From a checkpoint of a small transformer trained on Wikipedia: 4 heads of 64 (1 for keys and values), no biases in attention or MLP.
MLP neurons of a small language model. Each row is named by its layer, matrix (down: output weights) and neuron, and shows model dimensions 64-159. Each number is 128 + 24 x the weight over its row's rms, rounded and kept within 0 to 255. A neuron's up and down rows have the sign that makes its largest values positive.
Before each neuron's rows, "fires before" lists the tokens most often just after its 100 highest values on Wikipedia text that the model never trained on. A number after a token or word is its count.

fires before: "e" 72, "es" 8, "ent" 4
L14.down155 [180  86 124 124  88 122  83 151 118 109 110 132 136  73 136 108 119  91 165 110 124 110 149 123 118 106 156 154  82 105 122 126 130 119 142 138 118 133 154 105 108 151 117 109 102 106 161 141 108 124 160 121 136 135 108 115 126 144 178 116 154 137 112 120 138 104 149 113 122 132 121 143 119 146 104 188  97 119 164 119 151 141 141 146 116 132 102 127 149 129 140 122 128 120 145  95]

fires before: "ust" 22, "al" 14, "ed" 8, "ent" 7, "b" 6, "ity" 6
L10.down293 [137 132 106 115 153 117  98 125 165  93 135  76 136  78 163 171 112 125 167 104 106 132 131 142 197 105 120 104 111 122 130 138  87 132 117 142 113 148 127 103  73 135 143 102 139 155 133 128 161 189 120  94 114 119 138 104 152 153 114 105 137 114 154 130 107 173 138 102  89 116  89  95 152  90 159 125 133 124 117 136 149 105 116 124 100 113 188 115 131  83 134  91 109  99  98  82]

fires before: "ent" 37, "s" 26, " |" 15, "er" 4
L7.down52 [104 102 145 161 111  94 119 131 108 119 109  83 125 139 142 114 100 139 154  56 157 124 146 156 138 133 106 146 144 131 133  80  92 177 110 142 132 137 134 122 155  90 123 111 126 122 160 135 103 153 144  97 165 135  99 157 170 107 122 107 120 112 158  98 124 154 155  93 109 140 104 133 118 148 129 131 125 134 133 108 138 134 129 126 118 149 122 137 140 158 113 127 157 110 142 170]

fires before: "d" 28, "k" 17, "ld" 15, "f" 8, "l" 4
L16.down431 [136  78  96 115 133 127  91 147 159 122 129 103 138 142 107 121 141 138 108 143 129 129 165 135 158 119 106 142  84 147 114 110 102 181 136 138 145  68 167 120 129 143 153 168 103 119 163 118 123 113 107 124 134 114 128 108 145 139 137 145 130 127 167 170  82 122 158 152 149 139 156 122 105 103 106 163 141 136 103 109 150 125 144 151 112 139 120 107 118 134 109 113 161 105 135 167]

fires before: "e" 15, "l" 12, "f" 11, "t" 8, "es" 6, "d" 4
L4.down330 [108  89 121 113  80  90 128 119 158 114 143 115 151 122 123 129 119 113 117 145 161 127 137 170 151 127 152 101  93  98 155 110 137 151 120 163 149 132 107 127 112 158 128 143 148  68 150 125 117 107 103 128 145  87 112 136 149 154 160 149 137 152 131 140 126  85 131 111 105 126 149 123 130 127 181 149 131 130 146 108 154 118 140 107 121 106 112 132 124 100 115 133 131  87 134 159]

fires before: "d" 34, "ad" 14, "as" 4
L16.down411 [ 82 153 135 108 158 129 105 145 138 122 131 134 130 136 111  87 165  98 136 165 138 113 175 128 156 102 112 151 119 132 133  99 100 145  95 121 188  96 131 172 144 152 110 149 157 125 153 133 145 129  79  68 136 115 127 183 110 143 143 174 149 101 145 124 128 103 142 171 182 140 132 178  95 125  82 100  85 165 130 121 145 156 112 142 148 137 152 154 179 162 133  98 140  90  93 149]

fires before: "ing" 40, "ch" 11, "b" 10, "es" 5, "al" 5
L10.down27 [195 147 122 147 151 135 123 143 199 140 121 103 109  99 159  86 118 133 119 119  97 133 142 105 170 116 162  75 157 126 115 151 105 121 127 104 100 150 169 133 108 107 124 114 153 122 152 133 114 131 165 146 131 126 119 126 159 143 103 122 137 154 121 149 125 161 118 119 152 104 163 135 140 122 117 142 118 150  94 135 146 119 105 149 111  85 159 133 176 141  96 106 104 149  98 138]

fires before: "\n" 48, "\n\n" 32
L4.down46 [146  97 104 144 138 141 168 129 123 133 130 144 163 147 151 100 152 112 160 182 121 128  77 145 150 154 119 157 116 133 130 143 138  87 123 158 146 143 115 112 112 103 117 162 175 127 123 118 136 136 137  93 136 140  90 109  99 140 184 102 149 127 125 101 151 145 153 139 143 166  96 152  97 148 131 125 151 153 171  83 138  78 130 163 119  93 140 122 124 129 125 136 120 111 102 128]

fires before: "p" 42, "gh" 30, "in" 4
L14.down20 [143 153 138 128 105 128 146 110  92 110 139 126 149 141 129 194 138 172 109 196 128 127 144 110 107 155  79  95 108 139 136 164 126 137 150 183 123 138 155 123 108 148 170  97 148 131 146 135 107  89 139 186 121 160 143 138 156 119 118 133 141  88 112 109 180 113 162 123 150 117 106 181 148 184 111 113 143 125 123 106 125 101 131  73  87 106 134 146 162  90 115 109 117 113 152 131]

fires before: "\n\n" 69, "s" 13
L4.down320 [138 134 152 124 133 143 123 130 115 132 142 124 114 136 115 150 194 127 140 161 154 134 149  80 143 142 176 160 137 144  94 127 133 120 106  97  92  90 127 139 113 128  84 169 139 144 106 154 134 146 169 146 129  80 125 179 178 122 146 181 133 122 127 106 171 127 121 145 153 122 126 117 116 150 116 141 138 133 131 115 133 103 105 158 143 166 151 143 143 117 107 148 103  94 136 132]

fires before: "s" 13, "." 13, "," 10, " and" 10, " in" 9, ".\n\n" 6
L14.down139 [148 135 115 117 126 133 118 114 140 148 175  97 126  86  78 123 180 143 140 136 143 119 158 125 139 155 149 138 164 138 145 149 132 150 147 100 135 151 132 172 167 129 149 129 127 141 144 100 170 137 113 109 100  88 136 124 192 120 130 146 130 129 131 108 203  54 149 120 120 137 120 134 123 137 109 101 137 112 124 128 121 128 168 158 174 144 131 106 117 144  98  91 115 138  87 124]

fires before: " |" 35, "ed" 12, " |\n" 7, ":" 6, "s" 4, "ing" 4
L7.down73 [127 120 114 127 132 148 129 115  91  63 125 159 129 125 115 180 161  95 135 157 135 102 121 117 171 125 215 101 141  88 112 131 133 101 127 143 151  91 146 160  99 135 106 163 148  98 102 111 117 158 105 164 141 108 119 154 117 149 146 111 165 108 141 130 148 146 114 124 110 145 119 140 134  92 125 136  92 118 174 144 180 149 128 110 104 167 135 141  88 124 143 157  91 123 147 123]

fires before: "er" 23, "re" 9, "l" 7, "a" 6, "d" 5, "s" 5
L11.down259 [121 145 165 146 124  82  94 143 109 107 155 112 119 147 169 174 121 159 171 125 120 104 148 175 123 100 126 113 132 130  96 103 144 121 130 103 153 134 123 114 115 115 124 144 130 125 138 114 125 158 122 121 150 143 134  73 151  96 103 141 124 121 116  66 146 177 156 129 108 104 119 114 170 193 163 109 143 149 117 115 116 142  58 143 117 108 132 111 103 151 109 135 136 175 188 112]

fires before: "s" 19, "ing" 18, "it" 17, "p" 9, "t" 6, "re" 6
L7.down307 [136 134 116 133 117  77 123 127 148 108 136 122 128 127 170 103 166 137 131 158 142 164 133  94 146 161 144  91 125 154 153  96 142 139 104 147 104 168 146 144 124 153 138 174 103 184 108 125 118 130 147 171 153 118 122 135 129 139 130 112 129  91 112 131 172 175 161 140 126 122 123 110 131 154 120 124 193 110 111 131 139 107  97 133 113 160 149 124  94 112  89 130 131 132 151 146]

fires before: "s" 32, "t" 15, "ment" 10, "ed" 5, "n" 5, "an" 4
L17.down403 [164  99 117 141 156 119 113  92  75 106 116 158 129 154 123  70 136 103 117 147 145 105 164 121 121  80 136 139 147 138 152 114 147 128 148 126 143 134 107 166 130 167 134 138 105 112 155 123 174 154 135  96 127 166 143 127 122 175 121 110 112 128 127 125 203 102  91  78 134 116 107 124  92  94 143 119 167 126 120 123 143 140 138 110 143 136 100 153 142 116 169 150 109  78 159 112]

fires before: "ol" 45, "p" 25, "f" 5
L14.down150 [142 126 165 139 127 104 145 117 108 133 125 131  77 120 128 178  98 155 152 133 161 148 147 146 130 158 116 116  99  99 155 155 150 110 119 111 108 138 138 146 107 150 159 119 158  88 156 128 130 145 120 170 138 194 115 144 112 141 103 114 182 132 154 144 146 150 141 113 124 138  87 135 180  98 108 127 158 136  84  95 120 109 101 158  98 116 146 152 148 125 142 118 149 137 155 118]

fires before: " of" 27, " in" 7, "t" 7, "al" 6, "ic" 5, "s" 4
L15.down45 [151 124 133  95 153 133 110 129 128 115 133 148 150 122 149 101 143 151 110 162 132 100 192 116 108 145 118 108 162  73  95 148 104 105 130 127 144 178 106 152 112 145 163 154 111 102 154  96 100 139 148 134 132 157 135  87 139 176 145 115  95 132 112 114 116 162 175 116 109 134 168 115 142 119 134 113 133 111 127 110 111 136 143 123 124 101 115 112 139  69 198 121 145  97 105 133]

fires before: "\n\n" 63, " The" 5, "\n" 5, " He" 4
L17.down183 [128 143  91 124 144 112 147 148 129 155 148 129 145 133 135 152 132 150 104 139 110  87 118 144 174 161 137 186 131 108  91 101 131 101 145 146 173 140  98 115 118  90 111 159 119 191  94  94 110 114 119 107 135 113 147 153 154 151  86 130 107 136 121 107 175 141 130 106 118 180  92  90  71 134 112 118 135 127 100 147 117 112 108 135 113 120 132 113  89 115 129 112 130 126 103 141]

fires before: "e" 23, "ic" 17, "-" 8, "or" 8, "z" 7, "our" 6
L4.down178 [125 143 120 122 157 105 104 152  86 145 106 147 145 105 134 167 141 157 128 154 173 160 134  83 101 122 112 172 129 106 117 110 193 141 140  87 161 128 115 126 144 129 141 125  90 126 138  90 120 133 147 116 112 113 130 173 122 141 133 112 148 121 154 148  77 131 117 116  85 107 130 139 208 146 119 117 126 166 130  98 122 173 170 130 136 131 137 107 136 145 152 182 109  95 143 110]

fires before: "\n\n" 70
L3.down194 [135 130 117 119 147 102 168 132  81 128 138 162 117 113 157 134 188 133 159  85 146 166 118 151 174 124 119 157 121 106 113 176 145 124 108 115 144 103 195 105  87 165  70 139 145 141 107 141 136 160 137 147 157 131 107 168 114  65 159 149 171 140 162 105 161 130 107 151 158 125 142 136 163 115 105 116 158 125 107 129 155 126 116 160 139 130 125 116 128 123 121 142 143 118 104 119]

fires before: "nt" 21, "s" 15, "n" 7, "ri" 6, "l" 4, "ent" 4
L11.down183 [115  98 157  98 112 180 103 165 140 109 170 104 147 109 151 122 114 173 121 190 118 130 137 107 145 133 100 140  91 147 131 130 152 153 149 125 131 131  76 122 152 126 107 146 120 176 118 110 188 136 120 109 141 144 135 156  92 168 133  97 134 118 143 146 103 133  73 122 106 139 109  77 149 147 139 132 127 112 129 144 115 115  96 168 108 108  83 132 125 120 117 147  90 121 124  94]

fires before: "or" 20, "uc" 12, "u" 11, "ect" 9, "ic" 7, "ep" 6
L11.down127 [173  93 136 114 100 123 123 147 158 153 149 128 152  84 135  97 142 131 100  89 142  91 146 133 140 127 115 144 112 119 138 117 172 102 138  89 102  79  92 143 149 116 181 159 110  92 112 109 147 155 142 148 139 139 129 122 119 132 162 119 157 127 125 131 115 141 158 142 122 106  81 119 180 157  89 123 107 152 124  81 105 156 145 125 130  83 161  83 156 156 122 138 126 157 132 132]

fires before: "her" 36, "l" 12, "al" 8, "y" 7, "he" 5, "h" 4
L16.down313 [143  89 102 159 148 146 132  73 147 149  92 186 108 131 147 105 101 140 108  88 118 121 145 111  71 109 173 117 123 144 120 132 123 117 158 114 119 143 112 132 121 128 193  87  67 142 167 118 153 118 130 125 145 120 101 102 136 118 165 150  97  97 128 130 170 147 109 105 123 108 168 111 115 106 162 133 120  90 103 173 132 132 117  66 119 107 135 132 164 134 116 116 109 159 156 125]

fires before: "ing" 41, "n" 6, "al" 5, "d" 5, "y" 4, "g" 4
L11.down20 [190 157 140 140 163 160 101  94 127 121 176 135 100 130 123 122 180 128 174 124 138 129 158 135 138 151 116 133 136 127 139 120  73  80 152 133 143 147 137 133 134 167 103 105 130 132 166 127 131 164 118 112 100 114 126 161 170 130 114 139  96 155 121 128 154 150 126  85 147 118 141 129 118 120 107  91 125 131  77 154 114 132 107 139 123 192 118 128 133 161 165 124 103 132 141 125]

fires before: "ing" 41, "b" 19, " " 7, "oc" 4
L16.down338 [148  99 176 178 112 174 127 130 179  99 101 123 105  98 139 135 126 118 167 149 108 144 115 125 155 162 132 173 126 110 147 135 120 110 151  94 129 154 156 122 130 104 140 143 139  88 115 150 154 144 163 172 128 127 137 104 125 139 139 108 136 132 109 112 115 120 130 143 147 139 158 178 149 134  96 104 137 144 153 136 125 138 154 147 157  74 139 129 137 113 159  74 134 151 124 132]

fires before: "as" 31, "l" 8, "0" 7, "nt" 5
L17.down86 [143  89 126 111 132 159 109 183 170 132 139 124 134 120 134 164 126  80 145 159 151 140 143 118 119  95 121 129 112 209 190 132 146 147 100 120 141 120 146 139 138 118 148 146 149 120 158 135 122 114 158 136 145 119 100 133 123 144 122 121 156 110 164 149 112 127 115 117 121 172 115 123 154 108 150 116 116 145 157 155 154 101  88  90 106 108 130 174 123 111 115 164 129  92 144 132]

fires before: "on" 30, "ember" 12, "h" 7, "is" 7, "re" 5, "om" 4
L2.down414 [111  74 101 153 109 121  94 164 127 138 141  96 155 131 145 106  64 150 123 154 143 134 117 109 113  81 134 142 112 131 132 140 149 156 139 187 132 152 125 155 114  97 127 172 130 141 125 102  71 117 119 147 133 107 132 125 153 121 182 140 133 142 144 147 188 127 154 125  79 135  65 121 103 139 182 151 163 102 124 125 101 126 171  85 123 130 131 131 137 108  85 161  89 132 140 133]

fires before: "{" 40, "_" 6, "s" 4, "\\" 4
L4.down167 [183 137 102 109 139  93 104 100 123 137 122 129 122 116  46 118 121 106 144 144 105 115  97 161 129 138  91 122 102 116 124 137 176 140 129 133  89 121 127 149  81 133 159 145  94 137 118 129 146 165 122 108 143 153 123 114 101 128 170 159 103 100 128 109 106 195 105 111  99 127 117 147 137 159 121 119 150 158 133 130 111 139 123 103 140 116 167 101 118 136 166 108 124  97 161 100]

fires before: " the" 31, " " 26, " J" 4
L2.down241 [136 141 120 142 161 141 123 155 136 131 130 154 143  98 130  88 109 141 141 149 117  81 129  74 156 132 132 125 124 130 103 123 129  85 141 120 161 135 151 148 150  73 137 139 103  79  84 106 118 139 127  96 124 143 116 115 130 122 179  80 133 139  89 152 183 139 115 154 149 126 165  84 145 108 166 138 131 102 141 131  99  88 152 125  81 142 113 129 121 176 124 122 187 101 153 128]

fires before: "f" 21, "e" 13, "ic" 9, "s" 8, "ut" 8, "ra" 5
L3.down241 [ 93 114 113 156 123 171 169 151  74 131 132 144 102 142 133 147  93 108 133 143  74 162 151 148 115 153 106 135 155 101 124  92 121 115 101 114 150 102 135 125 129 151 145 130 176 119 123 148 145 122 146 149 145 102 124 145 110 139 139 115 130  70 114 113  91 112 115 129 127 142 111 164 134 127 126 141 124 170 143 100 108 163 128 154 130 140 100 169 152 137 104  83 120 142 140  96]

fires before: "el" 18, "er" 15, "y" 12, "ity" 4, "le" 4, " the" 4
L14.down189 [ 97 110 117 143 128 125 116  96 143 114  99 132  90 134 100 130 112 158 156 109 122 117 116 108 137 127 146 148 100 181 131 126 129 158 189 142 168  88 125  99 149 135 127 144 186 127 108 168 180 118 123 130 128 155 112 104 134 143 109 163 116  97 155 176 131 139 154 155 144 133 146 118  82 138 141 150 112 142 135 142 108 123 119 145  89 100 151 144 144  99 107 112 123 114 121 146]

fires before: "l" 30, "re" 11, "om" 8, "up" 8, "um" 5
L4.down377 [128 100 139 110 109 101  97 161 141  74 161 106 145 156 154 116 118 145  97 129 102 128 161 117 114 139 105  77 128 148 151 124 139 140 127 131 116 153 113 117 169  67 121 118 115 131 150 187 132 110 100 129 174 109 171 159 148 108 137 123 129  92 136  98 208 114 142 159 108  91 101 161 128  85 148 149 149 134 139 120 123 141 151 130 131 142 134 123 130 139 114 155 142 108 123 115]

fires before: "s" 16, "," 12, "ic" 12, " and" 9, "\n" 9, "\n\n" 7
L14.down446 [149 124  89 110  89 112 133 152 175  98 129 162 133 165 170 102 113 105 173 154 144 101 128 101 101 102  74 120 140  68 123 127 106  67 164 145 152 136 128 114 105 115 123 122 134 106 178 115 129 125  79 102 153 109 125 150  98 152 146 124 143 148 130 106  91 167 159 136 137 169 159 150 178  83 152 115 134 140 155 150 170 131  79 110 123 146 159 107 146 121 112  93 129 117 128 113]

fires before: "d" 54, "a" 6, "o" 5, "t" 4, "om" 4, "k" 4
L12.down210 [ 88 127 101  95 134  91  97  93 126 128 111 150 131 121 136 108 109 113 124 137 175 147 171 143 114  84 135 103 155 115 135 150 106 179 166 142 124 109 140 118 145 135 141 128  98 105 160  76 150 116 160  88 130 133 188 191  99 101 154 138 107 137  97 134 136 101 142  93 158 121 111 116  95 113 119 124 120 153 119 104 137 134  69 137 112 118 144 157 155 123 114 117 154  82 148 125]

fires before: "e" 32, "f" 15, "uc" 8, "w" 8, "in" 7, "E" 7
L2.down284 [146 101  95 136 129 115 111 138  90 128 129 150 101  98 124 159 148 138 138  93 112  99 150 127 129 178 124 127 128 105  87 105 116 123 137 161 129 133 154 169 146 120 117 134 143  73 150  99 132 165 152 129 106 129 142 130 112 133 135 108 131 149 127 115 115 154 145  96 113 161  99 107 121  81 151 141 138 111  86 133 153 183  95 137  46 171 149 135 134 149 103 116 140  86 144 110]

fires before: " " 23, " the" 11, "ions" 10, " M" 5, "ot" 4, "ou" 4
L13.down314 [137  87 140 149 119 111 140 107 146 152 106 113  81 128  95 108 124 118 138 126 134 115 103  91 138 114 133 114 177 140 117 133 129  79 122 100 158 117 210 141 142  78 115 162 143 143  94 146 123 111 144  85 137 126 103 140 139  95 185 156 107 108 119 179 133 148 117 162 135 143 142 154 103 103 159 119 109 111 150 119 130 143 131  80 120 124 140  89 141 117 142 120  87 126  97 130]

fires before: "p" 59, "r" 29, "a" 5
L3.down267 [132 119 102 110 145 105 137 136 154 128 106 112  84 142 122 142 131 117  99 128 135 180 117 165 115 143 141 113  96 109 145 133 155 124 141  84 128  85 140 144 140 148 176 158 127  72 145 159 156 138 109 142 163 157 118 133 139 142 146 110 137 160 129 132 198 132 114 147 127 125 142 121 148 154 114  89 128  96 129 133 131 120 119 132 120 105 118 137  95 136 124 139 137 127 145 145]

fires before: "ct" 29, "e" 12, "v" 10, "t" 8
L6.down447 [108 121 122 149 122 105 122 139 152 117 159 107 164 158 115 145  94  93 114 101 137 143 131 161 143 168 124  88 137  86  71  93 121 152 105 142 111 136 128 112 128  92 117 181  78 108 151 159 121 147 112 141 138 128 128 161 132 140 169 148 131 117 115  87 119 126 148 101 123 156  96 134 121 102 106 128 149 141 143  49 120 137 117 115 118 161 113 120  94 157 139 139 149 106 115 156]

fires before: "st" 30, "l" 22, "h" 8, "nd" 5
L7.down172 [149  74 107 140 133 108 123 188 143 131 103 140 141 131 129 105 104 153 110 131 132 117 146  97 117 129 105 136 120 140 108 133 134 157 153 150 133 152  94 163 166 128 131 120  92 125 130 115 134  94 136 112 103 177 132 153 149 128 133  97 118 107  85 140  92 136 121 128 110 100 141 144 182 123 149 115 116  76 149 131 124 168  99 111 129  92 116 150 144  85  91  81  96 132 147 159]

fires before: "il" 24, "i" 19, "es" 12, "ated" 7, "b" 5, "e" 4
L16.down208 [149 101 148 143 108 117 153  97 150 120 149 165 120 107 121  83 133  89 141 115 160 115 131 187 122 132 139 100  94 144 102 163 137 144 114 128 105 117 134 119 111 175 124 124 115 127 153 132 136 159 101  99 135 155 147 138 139  63  86 135 124 174 123 100 155 150 111 108 135 130 129  94 146 137 159 157  69 139 114 145 130 129 146 121  85 143 149 134 148 144 102 118 159 102 112 155]

fires before: "p" 30, "b" 11, "ra" 6, "am" 6, "T" 4
L17.down401 [164 144 133 161 155 138 121 128  90 133  73 129 107 154 149 136 127 115  95 107 128 117 115 112 134 176 143 130 121 114  75 114 138 158 145 125 150  86 113 149 147 110 138 166 138  97  69 132 137 141 132 105 105 156 129 119 161 144 155 155 137 136 113 137 127 123 150 147 163 114 124 105 122 109 100  96 134 123 147  91 164  98 140 154 108 134 103 114 102  92 146  92 142 127 147 125]

fires before: "ing" 28, "c" 10, "ce" 10, "er" 7, "y" 6, "ers" 5
L13.down183 [136 129  98 101 140 151 131 128 134  96 122 143 126 115 123  81 112 149 136  99 137 143 160 132 120 124 108 157 134 147 111 153 140 120 178 118 165 105 165  75 136  91 139 125 142 152 105 203 161 135 153 109 152 101 108 150 161 106  73 137 115 130 103 106  95 130 126 102 125 150 123 166  80 132 126 157 151  97 128 120  79 118 142 138 102 118 109 127 121 136 100 121 167 176 150  98]

fires before: " (" 29, "^" 11, ")\n" 10, ":" 7, "\n" 6
L16.down111 [ 98 147 136 149 157  93 116 162 115 139 133 146 112 107  98 146 106  96 139 155  98 135 111 103  80 147 116 164 161  97 117 112 140 117 108  97 112 121 110 135  88 119  84 118 127 175 127 156 132 141 135 142 112 116 133 123 165 123 148  65 150 148 129  80 173  99 101  94  99 165 128 157 164 123 139 106 154 143 113 151 142 119 131 139 175 102 126 141 106 102 131 136  89  98 129 110]

fires before: "s" 26, "al" 19, "g" 17, "ge" 13, "in" 4
L12.down70 [118 168 146 122 139 136 119 124 138  93 123 158  76 171  77 157 153  85 134 175 137 128 138 119 150 169 157  97 121 144 136 136 139 124 140 106 137  93 152 135 149 132 171 108  82 109 134 152 142 120 114 151 124 107 125 156 170 139 133 107 131  67 129 145 112 118 111 156 120 144 112 122 123 143  96 136 163 126 106 123 125  96 109 145 125 136 115 124 150 104 105  98 139 131 144 157]

fires before: " " 55, "t" 7, "em" 5
L17.down287 [130 130 113 175 125 124 128 178 107 119 113  97 120 142 115 173 114 152 126 137 143 159 118 128 146 137 107 153 116 148 105 135 139 130 121 152 106 162 112 127  82  85 123 113 103 156 124 136  75 124 101 135 158 150 116 160 159 116 144 106 134 152 135 181 160 145 116 122 110 107 122  78 136 138 136 130 109 122 116 189 141 130 139 121  82 154 112 116 114 173  97 127 167 149 135 128]

fires before: "n" 18, "en" 15, "e" 13, "ing" 10, "ill" 6, "es" 6
L15.down60 [148 102 140 139  88 124  90 156 156 135  96  95 112 136 121 114 128 106 137 124 124 150 147 155 133 155 133 118 131  98 144 125 117 128 153 112 140 202 142  89 125 118 109 115 139 148 150 133 129 139 175 105 137 168 132 111 151 118 158 119 110 133 119 111 179  72 142 150 125 151 109  86 123 136 140 155  92 144 135 149  82 100 132 143 113 115 145 129 108 156 114 138 123 180 145  87]

fires before: "f" 19, "v" 18, "b" 11, "at" 6, "g" 5
L2.down302 [146 149  73 123 118 140 149 129 169 130 124 150  93 133 154 117 112 150 141 120 151 127  89 119 119 116 128 147 121 158 118 149 136 110  86 118 162 126 152 108 124 120 151 140 115 147 127 169  98  84 106 135 116 117 115 125 151 108 162 141 164 128  89 118 216 144 156 141 123 152 143 112 150 124 128 125 170 124 173 150  91 120 117 119 121 101 145  71 125 144 103 111 121 173 170 140]

fires before: "s" 13, "y" 12, "g" 11, "p" 8, "al" 6, "ic" 6
L8.down401 [ 93 131  87 131 130 140 103 159 119 140 153 129 144 100 126 195  75 127 105 168 131 141 143 130 148 137 134 114 184 106 116 140 151 109  68 124 155 136 109 153 140 141 143 119 155 118 178 109 154 151 102  83 132 135  85 120 136 137  67 115 127 122 127  88 108  96  87 116 120 110 132 154 154 135 137 134 150 167 144  86 124 131 119 117 150 109  99 155 144 141 159 138 126 142 136 167]

fires before: "\n" 29, "\n\n" 23
L7.down420 [128 140 125 100 134 148 155 140 161 154 194 132 155 132 124 100 138 135 119 117 127 149 140 181 142 130 135 119  87 148 107 110  83 110 171 108 120 124 131  84 102 123 125 168 178 172 167 124 121 146 154  90 123 117 116 122 125 132 135 100  83 155 141 112 129 146  99 100 128 131 122 152  97 155 128 117 140 160 147  94 120 105 137 143 137  92 156 147  91 150 113 139 113 114  95 167]

fires before: "her" 36, "uc" 10, "u" 9, "h" 8, "al" 7
L4.down195 [141 129 176 149 110 140 105 135 117 166 121 127 141 149 157 121 153 110 132 147 140 112 129  91 136 129 130 170 124 144 120 109 120  85 168 131 130 117 128 155  85 121 110 135  98 136 140 139 135 119 171 104 127 153 156 138 129 161 146 159  99 180 102 154 121 158 141 114 157 108  87  56  94 124 137 125 167 162  93 122 172 135 142 134 146 106 142 148 113 144 128 136 120 127 112 103]

fires before: "\n" 49, "\n\n" 31, " S" 5
L12.down237 [110 133 109 106 123  94 119 133 133 139 134 141 137 149 121  98 129 126 111 115 115 104 111 115 138 133 127  92 126 182 136  85 135 140 153 118 126 158 138 124 121 130 117 177 134 133 159 105 129 162 114 120 139 152 104 134 147 145 137 125 154 117 159 151 101 144 111 123 111 101  87 141 117 136 121 124 137 136 128  61 142 147 148 177 100 104  95 115 108 124 131 123 112  85 119 170]

fires before: "or" 23, "ut" 16, "el" 6, "as" 5, "ec" 5
L4.down287 [136 129 135 118 158 128 122 133 157 101 117 130 150 148 136 118 141  86 134 129 138 114 139 155 100 127 136 163 108 114 112 132 174 131 118 153 139  96 116 166 138 136 152  98 150 175 165 160 138 154 139 114 132 110 115 152 149  88 108 128 173  95  95 156  88 113 156 113 206 116 159 123 127 142  75 129 144 109 103 102 137 146  65 172 142 128 148 107 167 122 136 204 122  90 115 139]

fires before: "u" 26, "n" 10, "th" 9, "g" 8, "s" 7, "al" 6
L7.down373 [151 151 116 128 107 153 120 107 145 152 115 182 160 126 134 139 125 142 176 159 125  99 147 136 111 132  98 108 107 104 141 106 107 125 131 142 170 169 124 151  81 115 120 130 119 167 168 125 116 171 131 131 128 127 140 117 169 161 125 165 130 130 112 184 132  87 160  86 127  92 108 108 146 141 133  89 161 167 142 123 152 147  93 106 128 158 160 102 112 108 125 159 154 145 142 127]

fires before: "v" 18, "f" 18, "b" 11, "at" 5, " " 5
L16.down300 [ 98 111  99 170 142 100 156 118 114 152 130  96 152 137 127 148 141 130 116 106 113 141 103 162 164 112 112 115 107 128 147 141 153 137 113 130  97 141 163 101 132  68 109 108 100 101 167 153 130  95 123 145 107 101  94 123 120 103 141 132 124 161 101 132 253 136 143 142 111 104 125 137 137 133 183 114 156 134 152 112 149 114 132 108  97 123 115 114  73 125  68  97 148 161 154 178]

fires before: "n" 30, "e" 8, "et" 7, "ill" 7, "ing" 6, "m" 4
L6.down332 [152 130 151 135 127 113 129 124 122 137 136  81  91 108 123 134 112 163 127 172 125 128 144 114 133 154 122  99 137 126 122 130 154 109 139 142 150 161 117 145  71 136 107  89 152 168  98 127 115 138 201 109 147 147  96 136 140 119 132 140  91 169 142 123 134  93 144 120 112 170 153 134 147 155 124 119 132  97 163  93 135  77 129 108 100 153 131 119 138 125 173 154 119 156 131 130]

fires before: "e" 59, "o" 17, "es" 8, "ro" 5, "ers" 4
L11.down237 [117 116 114 148 147 118 130  96 125 160 116 120 136  70 123 185 118 126  93  95 126  94 116 161 127 113 130  73 101 147  70 134 148 175 104 120 120 146 161 106 145  99 180 153 163  81 169  98 138 128 109 114 135 133 160 160 132 102 123 130 127 112 136 112  91 113 143 106 115 152 102 103 130 150 155 157 135 142 102 130 130 101 123 106  90 137 112 118 112 129 130 129 118 128 128 146]

fires before: "ear" 20, "o" 17, "ent" 11, "ro" 9, "l" 9, "a" 8
L7.down108 [ 97 134 100 153 158 125  79  99 141 157 129  96  95 100 147 107 103 126 123 121 123 127  96 133 102 107 121 111 103 128 132 139 150 149  99 115 148 151 183 101 125 159 102  94 120 130 125 144 135  95 115 130 126 132 167 149 117 117 119 129 157 141 108 120 156 143 103  97 149 160 160 158 129  94  64 162 131 147 168 161 122 109 107 104 181 135 124 114 128 113 133 167 116 139 145 166]

fires before: " " 23, " the" 13, "m" 12, "st" 4, "t" 4
L15.down59 [152 152 108 108 148 127  75 138 111 146 164 162 128 133 119 144 101 140  76 137 136 100 153 126 152 113 130 110 107  89 117 116 151 148  97 113 102 154 146 133 146 144 116 136 120 139 155 136 110 154 135 101  81 132 143 119 121 156 144  74 104 160 124 194 145 124 126 127  86 115 140  97 124 107 142 102 121 114 124 134  96 111 133 141 139 112 124 176 150 131 119 165 203 146 110 151]

fires before: "n" 22, "s" 12, " |" 10, "ed" 7, "it" 4
L10.down380 [161 162 136 124 142 107 118 148 146 165 141 107 103 130 147 144 128 109 108  99 120 152 134 167  95 152  98  69 116 129 121 131 128  96 126 114 140 118 147 133 106 150 117  89 123 160 126 140 137 130 144  86 149  96 146 146 159 139 147 132  94 111 146 204 123 152 112 116 146 110 140 122 143 127 113 113 156 155 117 126 133 145  79 113 107 127 154 149 147 179 155 156 181 116 158 131]